config.yaml
num_hidden_layers: 14
num_attention_heads: 3
num_key_value_heads: 3
head_dim: 64
vocab_size: 2022
norm: "layernorm"
qk_norm: false
attn_scale: 0.125
parallel_block: false
lr_mult_qkv: 0.5
dataset: "wikipedia_en"
MLP neurons of a small language model. Each row is named by its layer, matrix (gate and up: input weights; down: output weights) and neuron, and shows model dimensions 32-159. Each number is 128 + 32 x the weight over its row's rms, rounded and kept within 0 to 255. Numbers have three digits each. A neuron's up and down rows have the sign that makes its largest values positive.
After each neuron's rows, "fires after" lists the tokens most often just before its 100 highest values on Wikipedia text that the model never trained on.

L6.gate205:091132146104146084197188170161128158148089151154082149117091123133116151142091036121172167145123184159061142102099082151130211117088116139152126125114191152078106196149139142084127079126075125142194131161134134072090108066114111137077092112120083094177117106174119130135124155112124076166129129116147132144093135134096153074110114096130143104124114123106123152189090111171103134128192
L6.up205:058160102125090131134135212147093209133158137087109081151148142130157146137086090092156124132120128183108113147083093152056145142091138106104052192150158175079109151160056095140163098106118129127135084117101149152063133126141162141162157107135108158128107140136107166157125130132149134147146138139137154135125124148094211093084121118157157168084071122148068159084150091099144180127152
L6.down205:150127116147153147147085134130101114108167111155199157152119112147081121120062158108096121133079137145146159119168164156140101159130118081186108139140148128167095138140102171161051129104176115101115178106154051171105185111135115155115139128141168122099084147121138118193139130104090105087104140126105160105116179056139135166072150107105091111146146091124223175067191199095115108166124
fires after: " (", " \"", "P", "S", "/"

L9.gate456:161181111078125157068164117111117100122084125135169119065134127176078137135135179114188102105085130174069163109126067077099162173117131092109098133115107132152119121139156147064104146092109066190159081110113125175163139168115133061131119165182148151188133123088141144135078113078182157114176140134052129167079085147081145118155162136176153113114178127118144153136150051125124124158120
L9.up456:172082142132172160113149110132128199140112111166129078194152097124067157066087077077145132137140123140171093138135107103099097127137135133130077061154109167094119118175136081151118135172138166100127145136140152113159155087122116131168201129096127105094167140101170215103131150108156121105117119149100158140139163187117088115119091143161119133122152111143143157099100085062157075116136
L9.down456:179173100176155095146086186123137088137159091128062109130151079086133154137090130157139232098172095120121151105142100085126160130138167112145069186186077155197137153122176105145058101139127135094127169069101110154149129058079104126144122123181128125089124176139166105149121098130148125113098141149116144107075131171126119137143119126117171124149133170106152146108109119169098138096111
fires after: " f", " w", " st", " r", " th"

L8.gate150:180149107075126056124155142127108077161139076126099139110153128111084190113170118094169183156094145118110158112066079135122125166110122168072120159172178116157128088164189114152145099181121102121120109109149181190158050079114114112083157154198128089095142170199151148139123063070116176095132093101103103131083129119166132120145071163152168184115139147114112034176134079181141163107119
L8.up150:139103152130099145108107146090127202152083140062168108123107093147177122125123147154127118144147060108075128102122111148168133127130124072133154100062115116128161099144175171144119180133101138193187160131124092173142126121142092113063115137130146101151184144116134110155142080195139121087130099172098161130122138172127143181141140107100105104140156152069133087151053133085142123130106
L8.down150:142116064134116172108119156132186112134078162075135144119102158083117119154101129145186206095126150136085120105146081174073117038174153110101116150156106137123171147147094162108153124074150195141078156144166128118152146155129117123149089130126087207125142118129130173112174132158174143121114120079117181216113113114108167190081103156090142102139142104164146120154119059146128192090128
fires after: " B", " Sh", "h", " Che", " She", " K"

L6.gate395:135091125126096069118143180112099114123087086119164108080130120165096137122098174134152132164142111093166144121083159203106158155189159081103164123113145097118224132132150136110134111126109060137124121107133179117130147161163095138104171116123104123153087091107146112111145133158143124082072098192117071148144121090153124131092126140099175115047106122133070121106103155091173079109094
L6.up395:105156135139136131159165164087085116146057147148105146121144173106123134114144138092163141120092100124059104194175092169196157097108141149110136155122102148129165101136180074098097167119061156077142136135102119120150108130076169074072183131117145069145094086135131143152106149119189114124108169083165197106045131132110094177088140164124143170115115129082135156176098142123115063112138
L6.down395:146069151177088115086134136177088138143146081144112105092141181135127149100190136155182105142160104115120105109069103109082125102186127104173235105105089193115130129184157136157100159123094163097129126147137099102143127106093196142080176119113180123193115136117150067049090127135122095171110179155078094123131110116166155101132148137140146143134174073126134175148135111126107109176180
fires after: " f", " the", " v", " h", " H", " F"

L8.gate99:136140105118080125206155107136133165112125146141117112176097123155156161145125124147137150138128099076147160153023080129139135138110118104079152122120165143107142117147119152124143106143116079137167066156098090136151056118144146172094141146151095185126153151145053187127151070144153208095075098163113140130082115127069170075141137064098122151089127133150150081129115052109142141053113
L8.up99:119147134149120116146103125183093128189114049178039139113088172114142119127161201165138070154127144045143138059159135115188124091054091152110140089096118144058175134214139129148163134141126100202141111144143110047173125124144154115099102125122032165118143154170124168142110156146138092134137146103146147174118118114148168094119104081139165140123111138159107052164123109150160059143119
L8.down99:194160098136204124146156083139159089126074146089080114168174139120140127092146161096181153109130091183135188127081115138151141167136110124073095099201108080126174115131158116109194093182158143099168109132087097145121128128124128161108071135143129154117135088120199111138156153188163179140147135159150180067117071147093140096124120166118110080107115097122132136146107093099158203066158
fires after: " K", " st", " b", "m", " Sh", "ch"

L8.gate486:154088129099088165163116162109088136124148107060168150123081084151119128147111081127173129095144138203126111103118103152103058188144170144091104156139162142088129135150139132127163153144092101094167098118172124158113145092154132090121123183099142139134134083116158076149092088166095142176097126135099139143066126106176143062169125170083139109113094118067175125121162136107137125060097
L8.up486:134125102092120080139166116113107104109165148113087135146104216077170075122123090127183159178127218130186135126095149075091128060144186168164085144146168135113103092198122121113064106099112123123123136170091108105121066075143156121117154139138144090082152155165118137119129118135139135195058115141139082093068128141154117092177138138175139099124094109177155121129168166155130109121099
L8.down486:095119118150105135083124102095114123107173255104088086138086081132095151124084151080108165169084124128084128149071142126118140153122189089144134180142104138123227077123090063080128156136141153093119167175089200150150146111148111122173144091131079137120131164136181145149090122137127164108116127138184122180151096136175149122137115133103088121095120089091134149058110097087091100179128
fires after: ".", " ", " (", " \""

L5.gate459:146114151180131095152106147095127193163099094104145093110113168125120146182131167058121171136134103091090074129155074130076193169095151111121088125127138161149146075191078129168093203097154147190110142153108141215171135136152176090125126091145071139181122106181122133137112083097142091106185103139091128162087121107147157096120088097135161117152115161169090118165127061154131104133054
L5.up459:132104103117179080145152174134087179112167132123169038120135095083089093174162182108124159130158087153162123138133155150133101163140114156119129091125138096139142104189136138149118098150095135076106134126119139130178176132119128145228108134101096119143139104141072139114120124120203106133080180106145146152168062141156156145135099093117147114112144105169059160110118101122129096108081
L5.down459:118088111083104096087182060111105176127094147131079095111095101109129099175145108149123181102138147124134117116090144171148171107110103167134188163146139118086142096095095124174146177142186119057140140183134052118108146112122210175128118139129167118137135124145093091144104135148117147166163064173079130092164110134081122145102168162077169125124098094132082198073188135164170080095143
fires after: " w", " r", " W", "w", " F"

L6.gate56:131127126143100120127106178090080172138172124152101181093102072177110140080126157144163097138121064154153152178140120086139105071132120060128166108150093184113118142116133159086134057128141159167103116162129158105103090101131146084164049120112121152182153144153149040029081104161165177198155134160135130161108115145104161095117073137116112101088118117123120114129149144107073143112130
L6.up56:106161155099156135157144101110112064141160188091107220176136158136172145128139144131159139152169130114088116161114144083108138128111139175130067078137148083084084134116155138173127098140142084131088169165101144099074163154119147090159043108095113152128145113119126131089121139112081135190110121144123089108154122166079082138126159147149133131134135114085060146128159129127151113085153
L6.down56:121137149137140107075119117113119137101143113125139155112155183155159108182182111125112109204191115162178147153133092149138102086101148143109131138122162167065107098169127103139111146095132104115195146177236120186120119086080104086129141136117121148159161126189092139147078113074111113119128142129101077082096178138118097146143131173083086090104154102097103146086052143202071171168128
fires after: " ", " v", " c", " C", " t", " V"

L5.gate179:148125061107157101106120164098113090150107152180114113132106151141096152147094164120103114100152128157158126139134131143184200153121087087142135118083071062131132113136161144101113096119114212105129162104132158077148123143110044134183039101181102173148140104119110131059158058112129162109160071117097116145129112183070153061091156121173120147144122189135108103150087126095141089107163
L5.up179:175113116096136169107103079176113147089149174114085201132192107173149126071189135160119069079115140089140098136110164133162083129136189114175127088115134149163141141104159085124143097161134123088092157099047129119142122120132167145123140130094110107123174168106151163065129160057117098133145128098169136107146169107166119120108170163147156136107155072088156118146146140180111163128145
L5.down179:112088134151136137102205131108154102104145091148142120116047084095143178140146093111046163085098124165157117099135123130139086129193105090152180177137120101136126108119100106115142152129117101095117129198138118156194107176169094130123124132151092135089109125195068119137118094177120115077125058098130132087135146139094099132134134109106150106115194151123062155080108104138114169130097
fires after: "th", " C", " c", " la", "ro"

L6.gate199:113190090167120080193133144102126160111161148119063141135099129188137157154112122113110142162105156168135113174143110124151168092047187189143113105156136133137118117141169153132124114116183095200163111124137099174094115099068095100068131088131113102151213118134160109129151176140108124157078121177031065131175138117096152134108152091148110118163150106115091118183106126124111162106155
L6.up199:023151126122089118095122164115100138134133102191117119067099167139098134093145124117114146132092103157119110084122157134079127121117111182174161098182140151075114129159176109131169098160081107106105133112128092110122061103122062111152133118132062131157114134174135157131115155146135109106118088168103157176060194098138106061059108171114177121117101116110085177128174174084157069133108
L6.down199:147108189138147155114072082102173168116137110128111122124094132183153139125122082084075170123131127154160118096133130160080107102167201040130083190089099120109133149107144114111086136116134102172151106090096111118073134181081113135069179132113154122097158175168119114162153121190104173184118140119136133097194102062109147143103164097099155181176150076177116145077164194133088111163127
fires after: "-", " (", " \"", " one", "\n"

L6.gate74:118158161115068133073143124141083099188110134133088178119140171104144117140160115151170120103123104132028160093155154110165135081158150181152111130164150128114131090147158070164130109090126133096111187107118124061126161100157141151156053123181134154125097092162122166123138127125170144170099152101120088169138142154078174156164118177144103104112085157134145141075107148135162187114105
L6.up74:100109136133162072121217123107156088162115116098119114128124100117122144090195119161170143157106100073067103112167148065142192119071126126160155153148133160067138132160110113139075134151037159185104125139074215123107140128121147112157089062127086062144123120053182113062076099169126120159116106127113123094119131148143149155110146164137123107109143134131141090127177109141128236168176
L6.down74:125127143121168098129106143144122141164150127096100144146171110107136101204195143131103042154144154133111125125119143152152164147102110162103127146150172196118134126176141115158087162108059141105164123109072122138174156144153152105157136024062182107094139106095143147149135109118160164110056175137073156144133127087164111140108176108121128183104144156125110112152145092112070086199169
fires after: " t", " T", " O", " G", " I"

L5.gate341:106181145136108101145162132138167134185126054108109172146100131084097103083175112097118118181110101130138134163075152141127132098110159110140103199181112173091119126142090095106065139107169084135109139114154113138138107098116093205075075121155126072150197113183164058106126148141138195211075127155102134174155116089146128090070202147139111109132129119170099175129098149156166129104136
L5.up341:159135130177118095142121098165132094155082125068182144132131115071087157121125178064154182143149104106155104187130105117113188059083110164109152096138101194117075091178137078074096129104140085110128120108149164154122140102114176219132113125129104116088123090146120153117172135091107110144072119118114084190077161133120171105094086138174128114098135187132140173178108133175153146130097
L5.down341:152104105172153170138077164180139113128098141100121120088050144134155087074098141155134117120176094115107149157110156132154133168141097052127120123133103134133099151112192147117160190139066185195133154119092148143101145161128100185085139148147110182201058066075058173114088118123130116120139106128125078139127149174087173096110210131115170085156088137105128112106131129122114179113159
fires after: "|", " |", " number", " "

L5.gate263:103177092120206117139170143136080147130091099112065116142116141123129145156119163124098108132080202163159125144156104118106176160052108137167107141186154109129161102138149103093101119110132174112097165134154145112112103140120116164151123137107144162136173064074143047154094116158132100172106121125139111116176117086133249133147115128167155132139133158104138084146081091118142117145123
L5.up263:055174118078145092132155147107111120126091152160082139093099129110166118168151106131146080115153166086164114178118093131115201055138156175203111133132195155077131176106081095153113111133109093154100090138185144104177191130081130119061134136136091139156136112146183104117175095104138151177119095121068142125127142101100158127134157154166177189111113130161096162108112131108091142103158
L5.down263:119148075101142116152130187136128134134095143109140094142132128141088133128121157090119142187120111125119120123167140112149114186138133118141173082180161140144110056157159085159181101101111034170118164068091061130091132092136151123145098112118151152151131099179151091071120152154149174135123126095057110068130161124178128148122140098104146127084124084114137092149124152092166118166109
fires after: " T", "\n\n", " D", " St", "D", " Pro"

L6.gate53:061190086137190091172090141134099050180160127182116164142134189194139116180151107172157138091154173163081128131104170144122093121087128146150098162125193075162114127102152101151119089158126115081140114106139084094102123165075080130152119151116093158143201118100121193125167187109161115149144088129142137127087149156118109156128130076128065079139141117138103190122112088092081136102195
L6.up53:079169106095195140127171108138151138145159047170112081148075098144114080088159096127146070116126114160141090192176154132109086104078141148138119133138161144131086145135203116157127106110136154113137087068156111178154161119179152087114189142076127143128117176150109069162087165156176135161103161159125073152113123119098104097177101101109109121089111140192122131137146137132090111119129
L6.down53:076172130059146113127110090122141134135127112155125065139152133141103109120133156164121110085103083136134152084126101166037173140151115118185163174111123156177073109079117107154155103132136146076139202058137106125145100124142105134165095109148160118098151147128197146117112157155123154132084167171131123113094098094071144134118149096169159103116178134151142117166140092176150086089136
fires after: " s", " v", " un", " (", "'", " \""

L6.gate172:048144149126126121105102159107126178159149102178119158097136209181128180105084096195132124112152139157062117165081149174141112168119093176148126119128190118113065133139113059124164167068142133108159168069153079068099180165144154178111120164099073096175108172123151146111109183126111159132131126154156139145098155098153088090143135151139136099157038075082080148110126150097128183118133
L6.up172:123157130103186117135098107108115135125111156072156125118110114038140102110175178127137161141189107143118135109101115088179087105100115068128151132150071163105122160123148146203086111142202132114092146108095113143074138135147199076168094148124169096130154112131131100146135130083104158120120173133117071106168094152118146144094159056186094163118172113163111152112112129214165120142114
L6.down172:141154111125134155110161145128154107165196057113131154147092138155109198151098097201133155079051148105115138130105115118065127148154111109090185115092080113112126140115104150158141113145063092153141149086135093101016118139132100124127116065082174116105165114138137179139135090158168117107159122128135100139152127120122087129128114091121144177130088100078125182138117137093114176134150
fires after: " (", " in", " \"", "-"

L6.gate400:080160116131187107166154173133120151107129114201083119192072137101049133190075168173138184157149132123143129092152072110168126123062108055130151144136228142115133156130107132156142176126084168110119089137131184129145124124145146095074114178151089157158131107143149141136139161081101150171080089145085130111119073101110155131139086089143128167156106099169108084155128163131156081146139
L6.up400:108094127105150180168140159147129131131115097165113154099167170182122164048069111133200097110102156201112122076154127142098151152110110161120163148175151139140127171117132187128100119077142141102126081164129132137155143147129217131092110120081165152066195101149108069137146089144087107106149138098089097104135186114145173128132159142066108127080131138128119109169077146098113104126096
L6.down400:131122167131134151158092116154158161125092132108155131116170157120201097107103105098142070192122089091141136127143132130152089132123143162177126146112104215146145149185115079167147113118097058108136134099081143127109146124118110104130199132078118106164141121151143157123082118100144164123082131045124087058169101127169134135141105135138158087171168132074098066120117107112073077100179
fires after: " D", "D", " R", " d"

L6.gate50:170104140130146122112159113154102115133166181137105105119103108040132100126205083149148073088113134143122113129153169143120104153139118165066157112143130188142119146166133137129130142155141104112106122110100080186140153117092134166101151117105121050122106144098130102056125099118129064143116134089163213125125124084163141132142170099091086106132150137103137171126157189109159155163076
L6.up50:105106091167131071176162116119127061120062098150126146159089105125077212134139147085149163135103099149152108175170106130132123112114164136087120140115145101086122139136163141106154103113118134144073114124101150188103138147082164154053093107076120146122158054148108121173066146088097188132078122201073096119152137152107160138175156129204139145140139152133079107180112115131164176102095
L6.down50:106074123124132110135138125137159140065104085111113092148166079130159101171130128076127134149102167108153134109119146144076124129091106129140120184139109175096175129106192085152106215135124199136112119096081107109158081159129124172145134127122114131072170098093099108132152094255111123177133137096181117164104114100144157112152137184094100076151142132114068162195065052193141102145095
fires after: " A", " the", " a", " an", "A", " N"

L5.gate149:142124028164129146129132201119150087163146141149116075118124135139090146100147113134120154130130114188131087151134166126090141165054150199141135117103172069100101160187121111132170141139155128086093128133128064186097123173122184171105070080116078136183136131083163133181108065147111127111124134098071135142176138137153139068097151143079127113113057129114089147142121162140149172158123
L5.up149:159158075128106118117125152124141147104119108131099115179159076106134129126098123099152149144130161160148084177140117157175172165076129146217140118108168127135069187150123149134210124128174200074074060157120149080122118107111149116168064109097107197123121086146151151114134117081129133086153170145072107163181172173072108111131218107173145161115132127076152149146139099129128139061093
L5.down149:124141190144158155081147102146130119122111112143108125164124093132142090143124121084132114074153140121131130179148153087159166153164142152066091117088077128089144106152123102082093131104157105134190115077171157143081135121107092076060189091132061075124120151153173089175106121139129156131145106071173116122202149150102186152114184161175088084162158107176154053111156138188100171082163
fires after: ".", ",", " (", "===\n\n", "-"

L5.gate85:110182087092103102119147168121105065121150183139063137143097184088173054093160134142120079140086125178155083095119168136157165164092146073156179149121124103131089132090085131120124153096094159112153170095103198137144096082179154163113129094083184194128090076138119093132124124087149096122102140156114184097120127127036131094172149124156203150139067156141137105147102134168160141092167
L5.up85:104117089109167157194147089128137159125101151165122097126143121128127169091116120095162199103146124098104140100073074131124129090095099088097052178130160126082153157145036095145129090142134158184206172117106139112153122115145116132188137159075102139135133110140076136139111164117116130162171102157137103154097145138121120058158132128166074187096108115089064081161135081097161104127183
L5.down85:055122172128124145147125130131146122135123126164136163132115162169187105106095178157134142110096110146141134133084158187152130108146175153142146106133144116157130149123074094204115055145140044092146144089128141099116087176118091145103105158108132142106126186134091110101158162145146104138156116064193078119090153107155180139148145151043120103144086059117156186130157159117143136161136
fires after: "P", "R", " B", "D", "B", " P"

L4.gate459:076112143092099191124144168146129114136162150121112140121110117140162088084157090233142122081115175174162123146049051197139182120104181162149116159151166137116150179154099104116126081105161107123130134161153180135168089128108159177140109129113112114135186140081105109163141134118164129113162109136164090112097073157142098129116125165113149122060141109102111183179116121140132114076159
L4.up459:077153141133128172145109172108134208155162123104101117102102147165112123087123109168186103186139171153107127129184100117126114090121113142119129140158081154085125163114198090178136136121143133101131081105170099212091065134149103069097196121163088102170143117107157083156107127149168165102150103076097158142147126103157105127155135133120204045134181099146100097074140104163167218134090
L4.down459:117152154083110135091121168099159143111156037131124106132113148104138169138084152104071133182133107093182140151080140120128134156167139136113166161175157133138104083115124165139114170128105052147132154106073137102081107133070069116142163145139091107103135213092159124182157131160132127132111174172163134039152164115174204173136115156099097136082142086134163144126102144112100100056104
fires after: " (", " \"", "-", "/", " un", " '"

L6.gate385:113139117095182128129170166111112016151143060147095148133108162125150107092106123172136132182083145134077119118109155103200157077149159165156125063130069066073088153146111148167124070104106136138141154106142146116164113133177095102095187139095128111122166093079122101148141131078162088144096081137134149153107176131080139140130128172181130090102142146145090138108103107064149064105124
L6.up385:142098137160172127067126122122120115157118109036172102132135073114085123127157112140117185115098140119211174070145202079089137153089061087149168095123101165124148187237087121144143147087217135152133149090135146152111121174118125119173088069175165118104119127116143122079067125141138123145121119086128139199155096161120144108133142111138093103136131145142130138070126129141132165109132
L6.down385:109185157183151153105015086079146175108108148039156105124112134141044138144166166181088113155149215152103107098133140152104180128121107141143069163178132167114110126158097146151123107143145138164191151053181112142154131137131092089107143124119174151098181184115123107151143111082123120099110096131151088097121129128113126138092042182105086209119136115145137145070124159091109123136140
fires after: " t", " n", "-y", " qu", " T", " N"

L8.gate245:196175133118150071095151203105121078191142100209113102133108104105113151120174103127080084183161130100157107089126115139148134101117101136108169107129094146080123098079173178134107141167149182097124164145135125110081117112139106112183138125178084146151082070086139144147074069151119114148070159131069161112147095123094163128119199158083161142139121148088168069109124133163083182086172
L8.up245:159146118108141158118104160179066087111128173150098075177138136095178085203099136150101134074076122120119084193118147157174145082147148150125138115120170087160119068118127185153166106158127143124133120142110156162114113165130074161153170127086184207095119180091094172172116090217169159087130094130159134073134096143128140088137169121094108121121102094099108105162106120118107098070155
L8.down245:179124109097095114126128149088181117173131112166142111170124181139067156056176120140105134138138168120132128122117170103080157181129156131088126145093099125170126132195147158094168089156138149144155137113145089094148092143158128122139162145127099132156130079070144125119098075163116158130117184138109130159056084101148161039046119131175092198115104141150123076102142090111136181112182
fires after: " I", " Bra", " A", " J", " N"

L6.gate100:073109086154146133150059198116118141143089107105161074100143097142103141188117126115138179077091114176071102147060085116103179125086175092110129169124159105134141166181145122152082152104103172153111130115123138115135134174187150128128124114126124120197136119061144131111138091148119112129121095169102142172128082175168144102119151110171204146138167140174107084126078150187139098173113
L6.up100:150141124087138148143139149113109093108143157185125123206173117149128154110138209121138156074134140142102132147157139129135123150183120138134110166163099081099057125065039096163129081176081090065102120144109086150149087151163109120090130125095123075138178140172167151077097129128187180083115135110139195149157133083114096092176124142043125134104137118139159127100108179091137164124128
L6.down100:119181171124161086133144155126107064129134129122180088175120091087105080174158199100168135133109086194140100081168054159121101166168124139145082167168096094117136124114133080117098123102136141102123141108179150130144142120108100080104146127116148149097152126116124117204161105145165111070171159252149139137123116093109103175088189170115093142154161194156135095127147069151121137122162
fires after: " w", " W", "w", " p", " f", "qu"

L5.gate377:114155078124171060171071141146086108134140075123091056094170152142153077125149171087113123117110109167121123125089109159099165126085156074192107175111125149076135150119095106169159116121118141122184129149142153140165078162155097121110113118084134128133178091125133136173069121151135175145129136099137156105182175136115143082168085124116171135075108169152073067167123107157170122114145
L5.up377:151188117131136111210132128172177159120132145138061104041134165126120116123113141088150161077156121119069163129114057142144161095092126103087170149104170203109122089097136125140100086152191129097174091143116119111136114161122116128097112130125125097117130139126098155187139094070155092125117129137097166093096123153104126080150112058214142119104122167122092146141103101139191131131096
L5.down377:113077148110117079165103162138103168131089109195109154083150165165143103194090142181138111118041141128162171084152082201203110110122111128163154133129137141120153096167122084150150180112111099106082138065140134128154180103107115114133106109104153162114132161079121112124144151152184144143053132087157183187062106049142125124109142136137132108121078076118159172091140105060154144215190
fires after: " B", " b", " St", " st", "R", " Re"

L5.gate129:125158125167086108151174152126075137133126071101170141093164110137174144145101083120141073144121135132112136139132167171109189114156143107080097176087155088138122191069143098143160093147068108210133119115134186118088120197153131109085109111083166158153161133108085150110069146181145178084077162140078126132146159182111075094148112149166102116105136160118149124120113106104165061073081
L5.up129:148133122150084110128176172090094144107089117124134145076161134128099162140145154154167106154167111132138128132084111148134150111107124146073176164090191159204118160069102108173123103141138116130151044144185196132155160120179171133132085095153162148131115098100142136131161168131125175102135198098081120121137122134060137064141132118082177071142106140110114128205068060102137105128115
L5.down129:114131143095093141105125163180144096114145141132123158119114153163104145108137098090131098106151136164138110095119131151090139165162152127127097121142086197129106144140180111147113120111099047173110169176078111143070107128043087102084124064093102153141131176127161090153058153217159186105131202135144162131180137160128094088158154164138150102135164140131111057096149128123111070102130
fires after: " f", " c", " pr", " F", " cl"

L8.gate205:105154174095150092125082126088084076103109134141093157111091143095163149124136117103154129112105138208094061166152115166107145095095122145143073170163145109126173154125116152154163106129125099122124136128169128167154090097120141141175172146066164106127187101092068067096125157121159149211076129184080135135109134119168103080173149147093179155069090106128144088119121111139119163102104
L8.up205:109127139088140095148143170139116083156184129126142089189082122092110118152150184141172131106116101146125111140117117129142121079104127089128160101116162086138144093165127147126120080133132145128113177156094088175126108138120102132107175166201101161137165102110058110075159065118104146153127151127090120078159144174177108147134158092114015115128195189086158178177106138104172106094134
L8.down205:063148134162127155114151104188090151120183139144140162119094088151138133141149162127189123151135111110128135189094144119187096153105149184118094186124111138141060112158103068129124136118104153154141110148102148167086150157141086120114135175123101155145116024146210139165118172197137127125166115154116112123106091099106130134166097119133134093080123084159137109070151160143088179088104
fires after: "-", " ", " (", " l", "A"

L8.gate38:134151066162160124169150132128144148140168090171145115110092117067121211176140159172156179117148122139094158119052006154149120108106122129188129118143121092071178143140149130139147114104120138133130100159120053086159159159125149114121117116096095179120137095143090109108186118133203202152115155112103120144102102143146131129150077101086152120072146123100146128114162154132088083107168
L8.up38:145167099122108126192111156137137123131072084144110082125193177145132159112109130177119146124073091094146193150138131138127166133110186108119127131102127126135106073159100129192165082124111110120145155133043152150051107046068149121076089106126131167137148157122095133146078116182138122081130178165107113170070110153076154165165111189076128135121179154152134134125123078155127090086101
L8.down38:141139130128125110079144068115168134117124078119177144139150136198118113047129082153152118137074185112134218128178165094130153078107124152143117105199100110116122166162151104102065126143187101090140156071132108103147153091087152073094104157113178099115080127145105168155115080102128120131117122124113125101070129152129120110166095144088154151141147131163082145171110129107165073144157
fires after: " b", " d", " sur", " ar", " st"

L6.gate93:143139146102189150147117167160097114160168160168089178148107048112164135097165039180111068115065184110116097104137166102192085111132047137119093149153109165148118096097131149123139083118134104131171112173132110091131117108105099107143107099166123176122148151103138113154089109122083153198043116168145233101145143120134144137143178132117121187130097137157167102060111155155143147115170
L6.up93:122099111056143155122141115124125145078094141096104089120147112084148196091097116112165146109061159137132075152096101105168101124136132142140130202146124113131082160098093158187185192136170154162129067147117166095110089189124090100114112053159154201137133102107096112140089160143145164098122149045112135149074107178121102099210149169123124128099123139175136144169135093078170192125145
L6.down93:175141076135120152124105074087130140148114083136148119109152145106141102162198117098157127126158105116177072076115145129061117109094126097061102101144146110155120145113144097103164117151103185143135099099119141145080140150190110179112109102142122159110148087091109154170097090084148139133180127125160149120134161120116159133135115123121171111115142166203063136102079041138095126058102
fires after: "A", " I", " D", " A", " ind"

L5.gate151:119158080194087072153176142125068100155099154172113145116117119135163133155176106096122122128139092126104097178128101154150155194114134157156155111095139076140134150089123080069052129148066114185116126129157109035148142107117095170110080117124100143133141122137123083072114145130160136133076149156065132159136146138051166126097085174177157146133108150180062109176143118101110107099129
L5.up151:163147131141118144179177108127172090116120190107171138117141125169136148105161087183125152138191109086118073162149158172144161147143112159114095101140117112068041181117095144116081137117113108093134119181207136072169178111064155163095100114155121190081095098162149094127167188053096148097110191132169139150131119143131099158061138116114132147075157151131134104164127180101118070119133
L5.down151:203103131211154151104117126142132178144178134160082090125109130087177171102111074102134109075194142121146162134116087156097180086098110147112126127122132090153143136136133132098096151117164161122165185144198141109125171116113123108117132046169155174161165118052089149160116152131094141133062175119155155152158084156100113108114109142095127138180140156112118064158048093103137115099073
fires after: " |", " t", " T", " "

L4.gate52:155139157131087202206125170124179156117163139116093093139132098170111201080113175138139158159147095106057166150151083138053106162074138129107122094157158112154141169154125082183150192125132113096131089131154133149144080167187103196117132084141131089202142093151185120180087128142089109121140113129146154107121132106145098085118081135043175103135122113135090091120101166107123116117150
L4.up52:086134116109093156113070188059113135114105120126083092131134107108105127091113111135117127106088142154100132166066137173138111196079150127163171153156093125140114191134121149168137103109112176112096091154165135115081136115116161120134072114146164071144113180176192129156136112167157187104177065107110099129060141091155152084093129139053196073076160083090136166123148138092121105116130
L4.down52:190078093135110141182137128125175122115102108147094083128100098151117101175112135072104035133189114074127122090159125135126140135122069168102161179179133170133115127139222167076128174114108076149155138139113124121162127148154175106076124107153161117054089076095162082161121118076188111067098161099142180166150113108122210140141111109105092143136130086142136102106105138201131095120118
fires after: ".", ").", ".\n", "\n", ")\n", " ("

L5.gate489:167117110148160089148180120136133144126175083183133158130134214055128139127162098121108108141099161095082097122104139142177171136056151114128074114079136118155168137086095106147186094122124179114144093141104134077096112075102127122114098115126147145076141098132101152099092127113143098176120166114145171158125083135055137110132129137153150155094123133204137092092120155121158127070173
L5.up489:113124089073153096218152101119142175113060090150145137066091156115099158098106147140115138136122144125132112095143157128160118116110112130150143122128090158116127178130132100137135131138091141107181109081141095114156130153094138168141174126203155160162137145131107110186090149165124151132115183095124091140185119154129144182142069082142095119121181151131150088122054054146190104099182
L5.down489:130169162126072157150089139146175136164116055106109195125179143121123130076134122070121171135054144133145090110109130160133063114174113151125174121153146144144112134078140093150158059135132117124118145118118029154101118133144053116114118113120155142130120150119143096087115140152116186164081108109117091229128065097149133115174062119063162149104136091115107137166131119109161158164119
fires after: " St", " T", " t", " B", " res", " r"

L6.gate73:084149073162157095108166137109101124149148145165129128153031173165130106132165136122080093196094078110150146192141118156128146133122121134164143143160141176128068101136089121153187137103087066139138119124122142110094156060170143151095134080098095086119159093140162097120140173096111126119093083117082142138170088076150180090200134172158112107140033117145114152130156135185090140064094
L6.up73:108125108163126083103177132126123128133135144105138156129096167103169114124122177059129038143104166190172139139149144166109141087183121118113148091103131150154158107120197120059080146127123154151097116133072107163141115114136137171135101123110132149054074110161177102124119153120142129161064109121090063131104108125106146152112139142112122143151159214144101146199128123084127166152063
L6.down73:076147089155115093152161135148175126110159131106133200107112112216079069147168087159156135163097147093190113129123100135195143163135128087090075135146094098133123103166041143144148132105125075166154099126132117111146144153091155124125144138116154106104118115137133113069179105124181130147104175078165129159152141115145170118145126063098149063087138077092160107114154077100152089071209
fires after: " |", " ", "|", " T", " P"